From a checkpoint of a small transformer trained on Wikipedia: 8576 steps.
MLP neurons of a small language model. Each row is named by its layer, matrix (gate and up: input weights; down: output weights) and neuron, and shows model dimensions 64-127. Each number is 50 + 12 x the weight over its row's rms, rounded and kept within 0 to 99. A neuron's up and down rows have the sign that makes its largest values positive.
After each neuron's rows, "fires on" lists the tokens most often at its 100 highest values on Wikipedia text that the model never trained on; "fires before" lists the tokens most often just after its 100 highest values on Wikipedia text that the model never trained on. A number after a token or word is its count.

L4.gate377:51 70 54 42 46 25 69 64 32 61 39 40 35 65 47 49 47 52 67 66 21 62 29 66 50 47 52 45 50 51 41 45 34 58 36 42 46 43 35 57 49 47 38 61 60 74 59 59 56 75 37 59 53 50 55 47 63 61 47 41 50 51 52 55
L4.up377:66 43 20 71 44 37 53 53 62 63 43 57 45 50 45 41 43 52 62 40 35 39 63 44 51 70 40 44 45 79 64 59 62 50 61 64 38 55 38 44 52 54 33 73 57 52 57 46 63 45 59 46 54 46 43 37 40 42 42 49 48 61 47 53
L4.down377:48 59 81 33 57 60 50 45 55 65 62 49 66 40 52 54 32 65 41 60 63 40 35 55 47 57 71 58 46 80 55 51 35 51 45 50 54 45 49 57 42 38 45 49 42 48 50 32 45 37 58 56 41 51 55 28 52 71 41 61 56 50 56 44
fires on: "duc" 43, "ad" 19, "ed" 6, "ce" 4, " allow" 4, " join" 4
fires before: "ed" 20, "er" 11, "e" 7, "t" 7, "tion" 6, "ing" 6

L3.gate493:56 36 31 75 55 41 54 72 26 35 45 30 50 44 38 39 59 64 50 31 51 51 37 38 61 38 49 37 46 45 65 33 50 56 67 51 61 41 58 39 53 52 64 53 59 63 23 56 41 43 47 49 44 30 51 45 52 47 62 34 24 26 43 42
L3.up493:26 50 35 67 56 31 39 56 42 64 39 66 53 62 42 44 47 51 70 39 28 52 62 76 52 46 65 59 38 78 51 52 42 33 60 41 46 53 65 65 61 54 44 46 59 51 43 53 37 57 33 45 41 26 46 61 71 59 34 28 06 37 45 49
L3.down493:60 54 55 61 55 50 72 64 54 68 47 49 63 52 62 43 54 57 46 30 59 55 52 42 46 59 58 27 55 55 45 73 39 71 23 60 62 46 42 46 53 52 67 53 49 50 56 13 42 43 49 62 61 46 36 48 34 38 58 48 47 22 54 37
fires on: ")" 82, " =" 7, "===" 7
fires before: "\n" 50, " |" 16, " is" 7, " by" 5, " was" 4

L2.gate221:63 54 45 59 37 39 67 49 43 40 63 58 43 49 60 47 60 51 60 50 33 45 53 30 34 47 44 29 54 49 63 42 37 72 50 38 73 28 53 45 66 33 41 73 52 55 41 67 59 48 52 44 60 39 90 68 63 36 51 42 49 51 56 50
L2.up221:34 62 66 28 51 59 57 64 44 48 56 42 48 59 32 23 60 30 71 33 59 60 34 44 51 67 82 41 49 29 56 61 61 53 42 41 29 48 61 52 58 59 68 59 40 59 67 34 41 49 46 52 62 54 36 67 85 69 31 58 52 48 54 66
L2.down221:52 46 45 47 42 57 44 59 57 50 48 34 59 41 57 64 39 51 49 57 63 43 75 36 51 25 24 42 50 63 64 53 38 80 58 54 65 25 39 48 52 31 32 25 56 66 71 37 58 55 26 50 58 44 33 31 33 49 46 48 51 39 46 38
fires on: " 7" 14, " 14" 11, " 8" 10, " 17" 9, " 9" 7
fires before: "." 23, " |" 21, "–" 6

L4.gate165:67 32 58 64 54 53 72 67 38 46 48 42 54 63 48 19 66 48 41 41 27 36 48 26 39 72 42 42 29 32 52 55 55 59 46 33 56 45 44 41 46 34 57 35 61 70 55 66 53 59 30 62 49 76 70 37 51 80 62 68 34 44 51 57
L4.up165:51 36 44 65 48 45 57 58 29 51 65 44 62 77 36 66 36 44 43 49 58 44 58 31 54 47 65 64 50 74 52 49 57 49 44 49 75 55 50 61 45 56 38 63 54 40 64 53 59 67 51 73 60 43 58 65 45 37 34 58 46 47 60 58
L4.down165:69 42 48 47 62 40 49 42 55 40 37 51 48 66 59 17 56 41 47 36 48 76 47 44 38 50 51 48 53 48 65 69 48 58 38 36 32 57 73 52 37 38 59 42 71 59 44 61 54 46 41 68 60 57 65 54 65 46 52 67 42 50 61 52
fires on: "\n" 71, "′" 9, "ru" 6
fires before: "-" 32, "\n" 8, "|" 7, "p" 6, "20" 5

L8.gate279:52 53 43 48 68 51 67 49 53 64 51 62 44 53 40 52 66 28 41 27 43 52 54 60 45 73 42 42 48 48 57 42 51 46 41 51 79 18 20 53 60 58 45 37 70 58 48 83 53 45 47 50 52 38 69 66 40 57 41 37 44 31 70 59
L8.up279:55 58 66 52 60 53 55 23 62 56 56 59 49 45 38 66 31 56 43 45 48 50 48 34 47 41 72 60 67 52 58 48 53 64 63 68 58 52 51 42 45 34 66 31 47 63 56 52 43 60 68 57 50 38 41 38 50 40 42 46 28 57 52 49
L8.down279:71 55 64 53 51 52 64 70 48 40 76 43 47 44 46 69 49 51 44 59 44 54 44 37 60 43 65 42 35 40 57 49 45 55 32 34 53 44 56 49 46 44 59 58 25 16 31 45 47 51 50 60 58 44 38 58 56 45 58 39 65 74 40 48
fires on: "\n" 65, "fe" 8, "==" 8, "n" 6
fires before: "\n" 73, "s" 8

L8.gate496:44 61 37 31 61 64 49 65 77 73 68 58 55 51 41 34 65 36 52 48 57 40 70 57 31 63 35 53 46 54 56 44 56 57 32 37 47 46 46 54 55 34 59 53 61 50 43 59 64 56 48 65 47 64 58 49 46 55 54 52 38 36 55 56
L8.up496:30 69 55 59 71 56 48 38 34 41 30 56 64 49 46 54 44 64 60 40 42 43 36 39 66 52 51 47 66 42 54 53 41 47 56 42 51 27 55 35 51 55 36 56 36 46 27 59 61 48 77 44 34 65 51 58 29 57 18 57 62 61 37 50
L8.down496:40 49 47 40 40 46 61 45 68 68 60 60 55 34 63 44 65 49 20 50 54 56 39 28 17 48 60 42 34 55 46 56 42 50 37 38 70 59 64 56 58 39 77 51 66 39 63 56 40 19 33 58 54 58 47 64 70 60 53 43 41 49 42 67
fires on: "\n" 31, " allow" 13, "st" 9, "port" 8, "et" 8, " assist" 7
fires before: "\n" 23, "ant" 12, "ed" 12, "s" 10, "-" 8

L4.gate295:46 60 48 37 58 44 56 62 27 43 34 47 39 41 40 40 72 58 59 39 64 37 40 42 50 69 39 48 34 42 52 39 56 47 77 47 55 30 44 59 67 64 74 71 37 53 30 64 73 67 43 63 59 37 76 51 57 65 42 62 40 36 62 58
L4.up295:49 71 58 33 43 60 41 39 43 68 57 49 23 63 55 44 57 48 47 63 20 50 29 69 49 56 30 48 30 68 51 52 29 58 64 49 52 60 49 51 54 55 44 81 66 61 37 47 69 52 59 62 56 28 60 24 43 49 40 53 74 47 60 31
L4.down295:62 55 61 39 46 52 54 66 72 40 53 40 41 60 45 61 43 42 39 31 59 51 59 50 55 39 65 59 34 42 49 67 40 32 49 52 60 42 48 60 27 51 34 61 46 39 63 40 27 69 86 43 48 59 68 29 38 63 36 65 47 40 48 37
fires on: "0" 17, "3" 15, "2" 14, "6" 10, "4" 8, "7" 6
fires before: " |" 52, "%" 17, ")" 6, " " 5, " (" 4

L5.gate505:48 44 75 60 54 48 62 45 59 48 51 31 61 42 36 44 54 38 74 32 77 35 45 58 41 63 44 36 59 49 44 33 78 59 51 46 57 44 37 58 43 48 63 35 56 51 51 58 60 50 33 57 44 37 52 56 44 42 54 45 34 47 53 43
L5.up505:57 52 51 79 43 56 40 55 37 43 60 59 40 41 51 79 48 52 39 56 38 47 48 62 65 58 54 54 73 51 45 47 41 59 50 62 51 47 52 26 45 34 41 49 39 44 43 61 58 58 62 51 58 34 67 37 54 53 71 47 31 65 62 58
L5.down505:74 59 42 60 47 53 55 54 41 33 73 51 53 61 67 50 41 54 43 54 41 52 46 58 44 41 55 28 39 60 57 33 66 56 38 41 45 64 53 45 55 35 48 60 35 38 33 55 67 72 83 65 57 52 58 53 46 40 62 66 61 34 49 50
fires on: " |" 90, " C" 5
fires before: "\n" 55, " " 21

L5.gate143:56 28 63 22 55 38 56 68 38 46 38 71 45 36 49 39 66 47 41 47 41 57 45 62 58 52 29 31 53 50 53 43 36 56 60 57 65 47 47 54 55 59 69 72 76 54 38 55 62 53 35 58 50 41 48 58 54 58 62 35 56 36 50 35
L5.up143:40 52 78 58 50 59 51 57 63 58 46 48 44 38 65 68 58 54 47 37 65 36 56 34 59 46 49 54 53 66 49 52 50 11 51 34 46 43 64 38 54 30 55 76 65 54 32 46 48 36 44 71 45 67 47 53 52 65 47 38 30 54 30 46
L5.down143:47 43 61 49 56 43 70 41 46 41 63 53 62 44 42 57 49 53 44 45 39 56 50 52 41 37 52 34 68 40 45 32 49 56 41 66 68 54 54 32 67 62 32 41 55 61 56 52 40 48 50 84 66 52 39 39 61 39 49 48 58 54 51 64
fires on: "===" 76, "==" 15, "====" 8
fires before: "\n" 99

L9.gate236:33 48 48 71 30 28 45 41 30 41 64 53 44 34 50 38 53 37 64 69 67 48 56 65 53 60 57 53 30 45 67 20 51 55 47 50 45 45 40 68 65 51 71 84 69 34 70 50 52 50 38 72 45 33 39 60 53 52 76 52 50 37 34 37
L9.up236:33 39 83 48 47 48 57 37 50 74 46 56 46 61 36 51 55 65 56 53 48 32 60 66 61 56 55 66 39 56 56 52 33 40 47 35 74 42 46 46 33 55 55 71 59 41 54 36 40 46 65 63 50 68 66 43 56 51 34 40 62 55 33 24
L9.down236:63 52 55 47 59 51 60 51 37 43 36 59 37 34 50 35 47 57 62 45 59 46 41 42 54 61 53 54 67 65 48 58 64 52 33 50 39 67 67 55 42 51 44 30 65 48 29 30 34 54 41 75 61 26 64 56 29 47 56 56 65 42 62 62
fires on: " —" 20, "al" 10, " re" 7, " Total" 6, " For" 6, "ling" 5
fires before: " |" 30, "s" 9, ";" 9, "as" 4, "ma" 4, " —" 4

L5.gate489:58 56 44 70 50 53 48 36 45 44 54 64 55 68 58 27 67 50 56 41 45 55 31 38 50 48 63 52 35 26 54 45 57 61 33 54 25 56 45 40 57 34 38 41 58 65 36 63 53 52 45 40 45 40 52 55 59 31 37 46 57 54 41 47
L5.up489:39 39 69 37 39 42 71 39 56 58 58 61 45 47 44 60 50 58 54 51 44 59 73 43 39 34 68 48 52 53 38 62 69 46 73 41 32 49 72 48 57 47 50 65 44 55 53 41 43 45 73 48 45 43 65 57 40 52 51 49 52 51 55 66
L5.down489:70 37 27 45 43 35 57 49 43 57 57 54 56 50 52 53 34 49 51 45 44 13 39 58 38 47 50 55 58 59 33 49 40 51 54 43 57 62 42 40 57 36 58 49 63 60 74 45 46 29 32 51 13 51 41 32 48 23 61 47 55 50 53 51
fires on: " Record" 30, " record" 15, " Paul" 7, " enter" 7, " Council" 7, " cover" 4
fires before: "s" 26, "ed" 17, "ing" 12, "l" 7

L8.gate135:60 23 64 55 38 46 64 52 39 63 70 40 19 45 48 69 43 73 42 31 43 29 48 62 41 54 54 38 61 48 53 44 56 52 43 41 61 44 46 54 53 34 66 71 62 44 42 63 56 46 44 40 59 58 50 74 54 46 50 14 64 67 87 48
L8.up135:42 61 48 48 48 49 72 33 57 53 49 60 37 38 43 61 37 50 37 46 39 54 61 54 71 56 28 57 51 37 72 50 85 70 34 69 53 33 73 54 51 46 22 56 36 62 33 50 64 44 66 43 60 40 66 34 53 48 37 48 41 55 42 51
L8.down135:54 46 54 40 37 46 77 47 48 51 44 37 49 50 54 61 57 50 43 33 48 57 49 62 43 39 66 46 56 65 46 63 35 58 36 29 73 37 53 40 62 53 37 42 55 52 54 39 58 39 49 51 45 52 43 38 26 70 38 55 64 70 57 32
fires on: "duc" 58, " creat" 10, "gra" 6, " Har" 5, "la" 4
fires before: "ed" 24, "t" 10, "er" 9, "tion" 8, "ing" 6, "e" 4

L8.gate159:46 43 45 48 37 29 59 67 46 54 36 52 45 63 63 49 51 53 53 47 52 30 49 45 69 35 41 75 59 33 52 42 37 61 60 37 42 67 40 31 52 47 45 57 51 37 45 32 59 26 54 58 52 48 79 34 51 63 58 55 31 40 54 53
L8.up159:45 59 47 48 54 45 47 67 64 54 52 67 28 56 48 41 66 62 43 53 62 50 32 41 60 44 57 64 37 50 49 51 27 47 38 59 51 45 44 44 49 42 40 56 50 46 56 36 39 48 27 37 48 52 54 49 54 47 44 34 42 67 34 53
L8.down159:63 58 54 30 29 52 50 50 61 38 35 52 57 57 53 41 52 45 48 25 45 47 56 57 26 55 38 57 50 40 47 48 47 53 39 26 52 57 64 44 37 51 95 40 67 64 53 56 47 56 49 62 63 52 57 40 61 59 36 39 38 41 34 32
fires on: " |" 36, "'" 17, "====" 13, "===" 8, "round" 6
fires before: "\n" 72, " |" 13, "," 8, "20" 4

L5.gate130:60 65 56 56 39 56 65 50 47 74 39 46 42 40 36 60 58 45 54 42 24 65 36 65 49 48 63 69 40 47 74 36 37 62 53 34 41 69 47 70 59 62 65 49 59 62 40 47 64 26 38 64 42 38 46 45 36 45 59 58 59 23 55 41
L5.up130:41 50 55 58 56 71 53 40 66 53 52 45 55 42 49 29 48 78 49 47 44 47 30 56 53 78 47 46 60 57 48 44 38 71 61 48 69 38 57 35 73 53 50 58 49 32 62 53 46 36 58 54 41 53 56 45 57 73 37 34 70 53 48 49
L5.down130:39 28 43 42 43 42 54 59 48 35 44 81 66 57 58 27 53 65 44 65 40 44 56 51 57 49 60 52 54 68 30 74 42 41 69 49 31 60 32 44 41 44 42 47 50 68 74 42 48 72 59 45 29 25 46 65 53 24 62 30 54 37 51 68
fires on: "'" 83, "s" 4
fires before: "s" 68, " |" 7, "," 7

L3.gate319:51 37 52 55 50 27 56 65 32 49 66 50 52 33 50 41 38 61 36 42 43 61 49 67 47 66 55 61 56 51 57 34 59 46 50 27 62 47 33 40 73 69 53 61 60 55 54 49 62 43 49 40 50 48 62 55 47 56 33 65 33 55 44 67
L3.up319:48 40 32 54 58 40 87 54 49 53 63 34 33 48 50 72 53 45 43 53 44 42 45 54 33 46 55 61 48 66 46 58 68 65 59 48 43 59 43 58 58 50 33 54 44 41 31 68 44 63 39 60 37 55 70 45 56 30 47 36 38 57 58 69
L3.down319:50 73 57 61 46 36 28 58 30 47 73 40 51 41 46 61 58 65 55 62 42 70 49 68 61 66 42 62 65 41 51 40 57 54 53 42 45 51 36 34 51 39 48 62 40 14 48 27 39 55 57 67 47 43 64 40 43 55 29 65 35 57 33 46
fires on: " |" 100
fires before: " " 40, "\n" 18, " 2" 9, " 0" 5, " Re" 4

L8.gate112:37 41 46 55 32 33 48 50 40 51 40 47 59 53 34 73 64 66 44 60 36 62 53 43 42 32 78 60 63 51 63 56 70 66 39 50 37 26 41 49 35 47 58 61 64 39 42 48 62 47 45 43 46 57 52 66 55 52 41 66 64 57 74 49
L8.up112:48 54 40 53 58 41 49 76 52 55 67 46 53 55 46 67 51 53 58 63 44 48 49 55 47 47 72 65 51 65 31 54 48 57 48 36 39 33 67 41 49 67 66 54 53 34 71 45 61 39 59 30 50 38 48 60 48 18 44 47 67 41 59 61
L8.down112:43 30 58 67 59 54 65 54 39 55 47 53 42 50 59 29 51 49 34 39 51 47 51 50 62 41 38 58 50 54 51 37 37 64 33 53 52 66 44 51 40 36 46 39 56 44 55 46 29 61 65 69 11 49 51 53 44 38 46 55 65 36 58 38
fires on: "s" 46, " area" 11, "es" 8, "ers" 8, "ies" 8
fires before: "." 21, "," 17, " of" 10, " and" 6, " in" 6

L2.gate68:54 43 63 61 46 46 36 50 64 56 56 54 32 30 31 38 40 42 52 51 49 79 48 38 56 47 50 32 46 30 58 53 49 63 57 52 64 63 45 52 46 44 39 47 72 42 32 38 71 68 36 56 58 51 53 61 37 59 58 59 47 41 59 48
L2.up68:38 44 45 49 59 50 42 59 49 27 47 46 41 42 56 63 32 66 35 38 37 46 38 55 35 36 51 63 49 53 56 52 35 46 40 64 60 50 61 39 45 19 55 49 28 48 61 63 51 42 51 39 62 69 50 59 36 42 62 41 31 30 44 50
L2.down68:59 35 50 45 37 63 61 75 31 66 52 37 58 52 35 59 58 37 46 45 32 50 54 43 66 41 46 52 41 43 56 55 50 54 36 48 45 34 46 39 64 69 37 31 65 45 38 54 49 67 30 52 40 43 63 43 44 49 33 37 42 65 43 38
fires on: " 29" 13, " 26" 12, " —" 11, "61" 10, " 31" 8
fires before: " |" 56, "." 14, "," 6, ";" 4

L4.gate314:52 51 63 37 48 39 62 66 43 44 45 58 59 42 39 34 70 49 44 29 52 54 43 63 58 59 51 40 35 58 66 42 51 42 44 37 56 44 26 54 61 67 63 53 61 49 45 63 52 52 32 80 60 29 50 59 51 40 33 41 31 24 41 34
L4.up314:29 52 61 78 49 35 74 66 50 46 52 35 58 41 49 54 63 45 57 24 51 51 60 67 57 39 51 61 38 55 48 60 60 46 32 61 33 48 61 67 36 55 44 53 43 44 48 53 31 33 48 58 38 61 34 62 61 56 46 39 31 49 43 40
L4.down314:55 28 42 64 63 59 45 51 32 66 55 63 40 32 44 60 74 37 53 62 42 61 31 68 54 51 33 38 55 62 64 45 25 57 33 74 53 53 26 50 44 50 52 60 38 47 47 38 41 65 70 73 53 53 69 46 54 46 48 61 25 57 46 39
fires on: "==" 31, " =" 27, "===" 24, "====" 15
fires before: "\n" 99

L5.gate207:52 46 44 62 32 38 33 66 58 45 69 45 35 55 37 39 62 57 52 42 48 42 49 39 61 51 42 53 18 43 52 40 49 52 57 53 44 55 57 40 61 78 55 75 71 57 44 46 52 53 28 44 54 21 66 62 65 49 36 49 27 37 60 49
L5.up207:46 60 56 65 65 42 34 57 67 58 41 52 75 37 28 52 41 47 55 45 68 57 42 31 54 55 45 66 58 68 46 63 36 53 25 61 39 79 53 58 39 59 61 42 48 41 37 54 45 65 51 37 68 48 66 51 41 71 38 40 40 44 44 40
L5.down207:62 47 43 32 43 47 40 38 64 51 53 36 54 43 49 49 37 59 51 55 46 50 57 63 64 33 50 32 54 54 52 53 63 57 65 55 33 43 58 48 58 59 58 52 60 33 41 43 60 51 45 54 43 61 35 48 71 52 55 27 56 45 52 48
fires on: "ci" 23, "co" 18, "ho" 16, "en" 10, "a" 6, "lo" 6
fires before: "ence" 19, "re" 11, "ate" 8, "pe" 6, "ot" 5, "ent" 4

L5.gate240:35 37 56 24 33 36 47 38 51 49 47 73 41 36 36 69 55 50 47 63 50 35 48 48 40 51 73 43 32 36 54 45 55 46 43 60 34 57 53 46 48 43 57 80 75 51 48 74 48 41 51 63 58 54 47 76 25 31 55 48 55 53 55 44
L5.up240:39 51 35 53 52 50 51 52 33 51 42 64 36 57 44 55 64 51 62 54 50 70 48 33 54 67 60 67 55 54 65 58 36 73 57 59 46 64 53 34 50 45 50 52 63 39 58 42 48 48 51 46 32 51 57 66 46 47 53 61 56 47 56 39
L5.down240:59 41 66 37 63 47 32 35 38 57 58 23 28 35 41 51 58 51 27 60 52 75 46 60 31 52 35 48 68 31 56 53 42 15 56 36 45 57 53 50 48 41 45 51 46 64 32 56 42 59 60 35 67 66 46 36 57 49 56 70 52 65 56 63
fires on: "-" 23, " —" 20, " R" 15, "mi" 8, " Division" 5, "ter" 4
fires before: "-" 25, " |" 22, "V" 13, "fin" 8, ";" 4

L5.gate132:49 65 45 56 38 49 37 60 49 40 50 56 45 51 49 29 81 42 63 73 60 37 26 51 53 46 61 61 56 25 42 61 45 73 56 54 32 36 56 48 76 47 53 60 41 54 15 43 55 66 57 69 38 44 43 41 56 48 52 53 65 43 59 39
L5.up132:43 51 39 62 47 33 70 49 67 44 48 31 19 45 46 50 61 59 71 44 44 67 74 51 45 55 51 46 41 46 37 42 53 37 53 55 59 35 45 38 54 37 52 56 26 48 48 48 64 68 45 53 31 30 34 54 73 44 32 28 52 45 46 50
L5.down132:37 36 44 56 54 60 46 38 44 57 37 72 49 52 39 53 47 22 56 33 43 53 48 53 67 48 58 53 29 76 35 67 35 51 62 46 51 51 51 18 66 50 24 61 84 47 77 51 70 67 36 48 32 54 38 44 48 32 63 55 55 41 44 43
fires on: "S" 21, "D" 10, "th" 10, "C" 6, " London" 5
fires before: "." 42, "," 11, " |" 5, ";" 5

L8.gate256:40 39 47 25 48 19 48 61 39 35 39 56 41 57 41 51 65 34 45 56 45 44 49 49 57 42 49 65 37 34 66 40 34 55 34 44 33 60 40 53 64 32 54 69 54 68 49 71 64 36 36 66 61 45 51 51 47 58 60 52 76 33 57 51
L8.up256:22 59 42 47 40 52 62 37 64 52 36 42 40 50 47 37 63 60 43 44 63 52 47 29 32 67 44 56 56 47 52 38 41 33 48 49 45 61 45 43 26 40 57 56 67 57 51 39 48 71 39 64 62 68 62 41 36 40 59 53 65 44 75 59
L8.down256:65 35 68 50 57 76 62 35 52 50 57 71 62 32 48 28 72 47 55 23 54 41 74 46 46 54 51 41 49 70 70 61 61 47 38 48 56 70 58 55 35 55 67 48 69 50 52 50 45 45 71 52 55 47 54 51 59 66 39 37 60 53 70 26
fires on: " —" 15, " E" 13, " D" 12, " F" 9, "F" 8
fires before: " |" 20, ";" 12, "N" 10, "F" 8, "W" 5, "s" 5

L3.gate129:47 51 51 56 59 50 63 67 30 52 52 53 43 28 46 69 58 67 40 34 39 33 38 59 42 53 66 46 57 75 47 43 60 48 47 61 50 49 24 33 53 44 38 47 54 28 51 43 27 48 54 64 57 25 65 47 64 54 42 50 49 51 57 80
L3.up129:49 58 38 50 45 61 70 48 57 69 58 32 41 26 49 58 57 54 13 52 69 37 58 33 63 65 57 34 42 31 50 43 52 64 45 45 62 53 43 45 45 44 49 52 46 50 42 55 59 65 59 54 36 38 54 36 54 35 22 41 39 59 38 44
L3.down129:52 41 51 59 59 54 42 66 20 32 75 41 58 33 50 59 50 50 49 55 46 62 57 62 75 57 64 61 64 45 58 41 56 52 34 54 48 57 34 30 49 53 60 52 53 21 55 37 50 60 56 67 60 51 69 51 60 54 48 49 54 57 65 58
fires on: " |" 76, "---|---|---|---|" 24
fires before: "\n" 80, "---|---|---|---|" 6

L9.gate367:61 66 34 52 39 56 52 64 60 68 48 45 53 51 37 46 61 45 56 45 75 51 53 31 56 38 46 50 53 58 47 53 62 74 46 46 57 40 48 48 56 53 47 45 58 77 68 51 54 38 52 89 66 58 63 46 30 32 62 41 43 50 50 59
L9.up367:48 38 64 34 65 40 52 24 68 53 50 26 51 58 58 52 54 57 31 60 60 46 40 34 69 40 69 55 39 37 46 51 43 49 49 63 52 44 52 40 58 30 54 80 47 29 67 36 69 49 41 58 52 70 68 43 68 52 49 42 30 37 68 60
L9.down367:61 63 69 58 40 54 58 51 36 40 49 44 27 62 31 52 44 46 36 49 65 68 72 53 60 56 40 52 61 47 56 66 50 58 41 26 43 59 52 19 38 55 49 50 76 52 51 69 62 41 56 66 52 66 60 37 40 52 72 39 66 56 30 56
fires on: "\n" 97
fires before: "|" 84, "|---|---|" 12

L9.gate63:23 35 69 34 40 39 52 36 45 52 35 38 36 37 40 58 28 30 45 55 40 36 52 63 58 42 39 36 54 58 49 34 61 71 52 52 44 49 58 65 47 36 50 49 59 38 61 64 54 48 26 62 56 36 25 36 64 65 49 51 67 56 65 51
L9.up63:51 41 52 56 55 50 50 51 47 53 48 60 60 58 63 77 34 52 69 81 27 46 51 48 41 60 81 68 55 55 54 51 48 35 72 54 53 45 66 49 55 61 62 58 60 63 43 45 58 46 41 47 50 33 48 53 64 55 51 64 63 49 59 27
L9.down63:30 41 38 45 51 55 56 61 47 64 48 69 51 53 41 33 48 69 50 41 47 38 61 53 50 40 34 57 39 67 32 56 48 41 44 34 49 49 47 52 40 39 42 31 29 52 48 49 69 54 55 12 58 21 51 47 78 50 56 69 55 34 72 40
fires on: "-" 24, " comp" 9, "ba" 9, " |" 9, "ter" 5, "ign" 5
fires before: "-" 17, "et" 9, "fin" 9, "i" 9, "er" 8

L3.gate491:41 45 57 60 46 33 66 50 57 59 46 51 47 50 28 51 52 77 58 53 41 44 53 57 60 47 36 58 50 70 47 28 73 68 43 51 41 66 35 25 46 47 37 45 74 60 65 62 53 14 49 51 49 40 74 51 53 70 38 33 66 57 48 61
L3.up491:57 44 67 33 39 54 35 33 66 63 58 43 54 36 46 55 35 59 46 57 53 36 47 51 52 52 54 69 57 41 54 29 61 50 45 46 26 68 47 36 40 28 37 51 72 37 68 34 65 49 62 46 38 46 57 47 50 50 56 55 65 62 43 44
L3.down491:56 49 44 56 50 44 33 45 32 40 69 57 58 51 58 36 56 37 50 42 67 71 47 60 87 38 50 41 35 58 51 60 50 42 56 56 67 48 27 38 54 61 54 51 42 29 53 52 57 73 56 58 42 36 52 53 33 18 62 39 42 49 26 45
fires on: "---|---|---|---|" 42, " +" 23, "|---|---|" 22, " and" 7, " Sh" 4
fires before: "\n" 33, "---|---|---|---|" 25, "-" 6

L3.gate407:61 67 61 54 50 48 29 40 41 34 46 50 51 51 40 48 72 48 40 40 53 49 48 41 33 60 52 37 40 56 62 33 54 70 68 50 57 56 60 38 56 67 61 84 63 54 51 62 71 53 45 48 44 37 61 52 59 63 44 48 53 19 48 46
L3.up407:37 54 69 55 53 62 39 50 42 65 49 35 48 42 48 64 57 72 50 45 61 40 34 59 52 35 53 43 49 35 56 45 32 29 52 41 63 27 39 69 54 66 71 75 32 54 59 54 61 63 26 55 49 50 54 47 41 54 59 47 39 65 57 49
L3.down407:62 47 26 61 40 59 51 64 41 76 50 53 43 45 54 44 45 54 56 48 47 55 51 47 53 36 40 59 33 73 66 45 48 48 40 59 34 30 33 45 65 51 51 35 50 41 53 36 52 69 69 72 39 41 50 57 53 46 52 25 51 37 15 39
fires on: " 0" 46, "43" 5
fires before: " |" 41, "." 16, "%" 15, "+" 11

L4.gate209:57 39 49 47 62 37 48 55 60 63 40 62 36 55 51 58 57 61 55 53 61 28 48 35 56 56 60 66 36 53 55 59 40 80 43 51 48 54 31 55 41 28 54 46 53 48 39 74 68 64 31 56 58 49 44 65 45 47 47 87 37 58 40 36
L4.up209:40 41 40 46 65 45 51 49 75 34 30 46 31 71 49 59 54 32 40 35 51 33 50 44 50 65 62 44 38 37 47 68 31 67 48 59 84 46 60 46 55 38 60 48 34 53 54 45 50 20 35 41 54 52 53 49 46 44 54 74 33 40 69 54
L4.down209:42 41 63 59 52 65 56 66 46 52 63 48 41 28 61 34 43 41 48 67 37 53 61 53 52 39 56 52 51 59 73 65 48 29 37 61 40 61 57 57 55 64 61 76 55 38 58 29 62 74 51 62 53 53 65 59 57 38 32 30 59 53 48 54
fires on: " " 76, " —" 11, " W" 5
fires before: " |" 74

L3.gate97:49 41 41 50 41 51 60 44 47 32 60 47 33 74 24 25 49 44 50 39 56 37 37 26 47 53 62 39 34 38 47 53 45 67 53 54 55 37 40 52 55 39 73 63 39 45 60 51 59 60 42 63 56 58 56 51 65 54 44 66 59 36 57 56
L3.up97:60 60 47 36 58 64 41 34 52 61 69 37 49 81 63 59 46 35 55 48 48 55 50 46 84 45 60 57 44 33 63 40 44 84 52 53 52 70 55 53 49 53 56 74 48 43 57 54 50 67 43 63 40 44 57 63 42 39 53 55 47 23 32 37
L3.down97:65 48 37 54 55 64 30 61 58 61 55 57 47 53 33 40 59 63 42 59 70 48 46 51 65 61 33 37 62 42 64 40 52 65 51 26 50 48 45 51 62 40 38 55 40 64 43 40 50 63 43 50 67 62 63 49 51 42 85 31 52 66 57 56
fires on: "\n" 95
fires before: "|" 82, "\n" 7